Weights of a small transformer language model.
Training: a variant of Adam for these matrices, 180M tokens, 11194 steps.
MLP neurons of a small language model. Each row is named by its layer, matrix (up: input weights; down: output weights) and neuron, and shows model dimensions 0-95. Each number is 500 + 50 x the weight over its row's rms, rounded and kept within 0 to 999. Numbers have three digits each.
After each neuron's rows, "fires after" lists the tokens most often just before its 100 highest values on Wikipedia text that the model never trained on.

L6.up25:619561543517525548427471537481583519517495462519462500495428549442505406521486463569426486445465425411536522539486521486438612449592468551484553449496561458537493489447532431498504484438471389540635556586535525570505488496600491553516435444434430447492405558484521478512562449515342543445
L6.down25:427527413534462493530499461533486484444508537533585531489524482499478504457483443548548518574491472527509574438452566556527496507473552574479494498497485512516471511386422477454556547485550579444385487569678438390570429558492485401475478524487525505516488490472453452490471521539467480514
fires after: " f", " re", " dis", " rem", " l", "-"

L6.up741:525519547403569523454461553477614477408525484531492485428603543547542550519503479489530540602434540487508505483433442483497556490483398557507565464536545444523489436480472456489517403467461492468482505482576482567422610566494570519475498497542435503451496580498419508438503415507415587466
L6.down741:611406535487474572470489502513496563509512490578551501531534443485497435453517565504522449437460505458531523418523467425521442469448517483476539483502457458481475460444560526431444633477559572530499550536463555376505494456440414515506557485534545461555476526613445526498475606498494489476
fires after: " (", " (1", " (f", " (J"

L8.up611:514462540428532556435519570588605534482610519511439446463595466446557462583448543472522502553432445493660452492528460450535445502503480487537512473437529498472583521476620493481491556475458512528458528570449599525502530421473462469498528392476457529486534522554453497570401505526506478506
L8.down611:496462572543497419544567504509592491532477499538452492541486440573415477484479461515558530492538487517556499524506522591492502570460489431560480490607441552477438517412512480554535519489472556387553538542483445515494581543514518518562519490442488509473453487448466519482533516459517548591
fires after: " f", " v", "qu", " equ", "f", " dep"

L8.up212:411493492488492465474464530528509461521430451484571434440431546467526536519488495472542477504494517498499415510450552493456647570465484460435530440448548498547448529514465515487551499503510541486489527519417448429434427461499427495496538446490540578455535604533458606461597499581382555575
L8.down212:573466498425523441639495400445588495586576478488446483527428547526431542546547509545418443501535504474461509524526523493485439544530490599487440628553499474494427501534484505493486451397527582451466507425507451548476509553467470580454485480461462434538501479511452468530565505517461543495
fires after: " Sp", " sp", " back", " out", " appro", " up"

L8.up199:585459513428522505515559536600525564599532508543420488532518501507556469515461427561508452524506542503555506432434494403498415482495530352523551417588492612455493385507566473475435507367467483520562461512514520475583438511420466484499571520559458456499538525486466477502398488534539487551
L8.down199:462515530552511453521439555433531457368466486474528436464529560550446559549457536496502538534518459561475405519479460650566580528530430580480514511493463475532442636425494491555547484562573541436548565505491506548420545480472533548551511431422493485500398478538495557493468509529515530428
fires after: " D", " d", " f", "D", " \"", " ("

L8.up558:515606503535549516490479599485607533463524492554469498490470482474485508591419552493483518547540507467446533452519489544596490429516515449521499482510497526573405493481545450488438490534425469499603596573474472593548499474513551507479526439621481440440573447447549483443378555477504535546
L8.down558:502498548521566486612582478385613554506509469519457506513405537524447476472503527475499476442499496507523573468453474526473518510470535482538336464514559478480435520506512562528472480564468469485493482497539543503454463425457447449452558470452485489564480465498610435517509516605444447505
fires after: " Sh", "sh", "'", "’", "ir", " sh"

L6.up302:432511533493495508430467492432583463469512499547524543519505487553532502571470496525485399481516493567544395506539593497464618570543429448417593419477469577522609468469528468525534484448537438546592568575432519374491547475636535506500554424493416579542508522434513523524442511531443533535
L6.down302:531457517490494520442519496540498431437494414523422496552452601484519485456619429479553481675480444503569482476470471488431532579524492462428502522455478540509497519407533570518421482551527556464517510448601482508539478560456424500526494461598527454493457515484521454560566493502545603421
fires after: " app", " f", " red", " imp"

L8.up673:439495447472450597485481510375372485479552458484469498462556440571511468510443520505501559467446504543474486535537420449525445539543521445474582401414492509516516481495504542420577484489440471490499548486495523512434492585522458495609420524518568546494489429533552517460570478452565455575
L8.down673:530435561535535465564496512458499568461515433494624495516421504507437484443581578496449483476515471519414477448504501605335511442456527548498419518495476441427471517435522582543502511534456499459471419467535500534531522470568450473523510559526546453474486445509590530441518512513425544493
fires after: "al", " Roman", "ar", "ian", " Angel", "ic"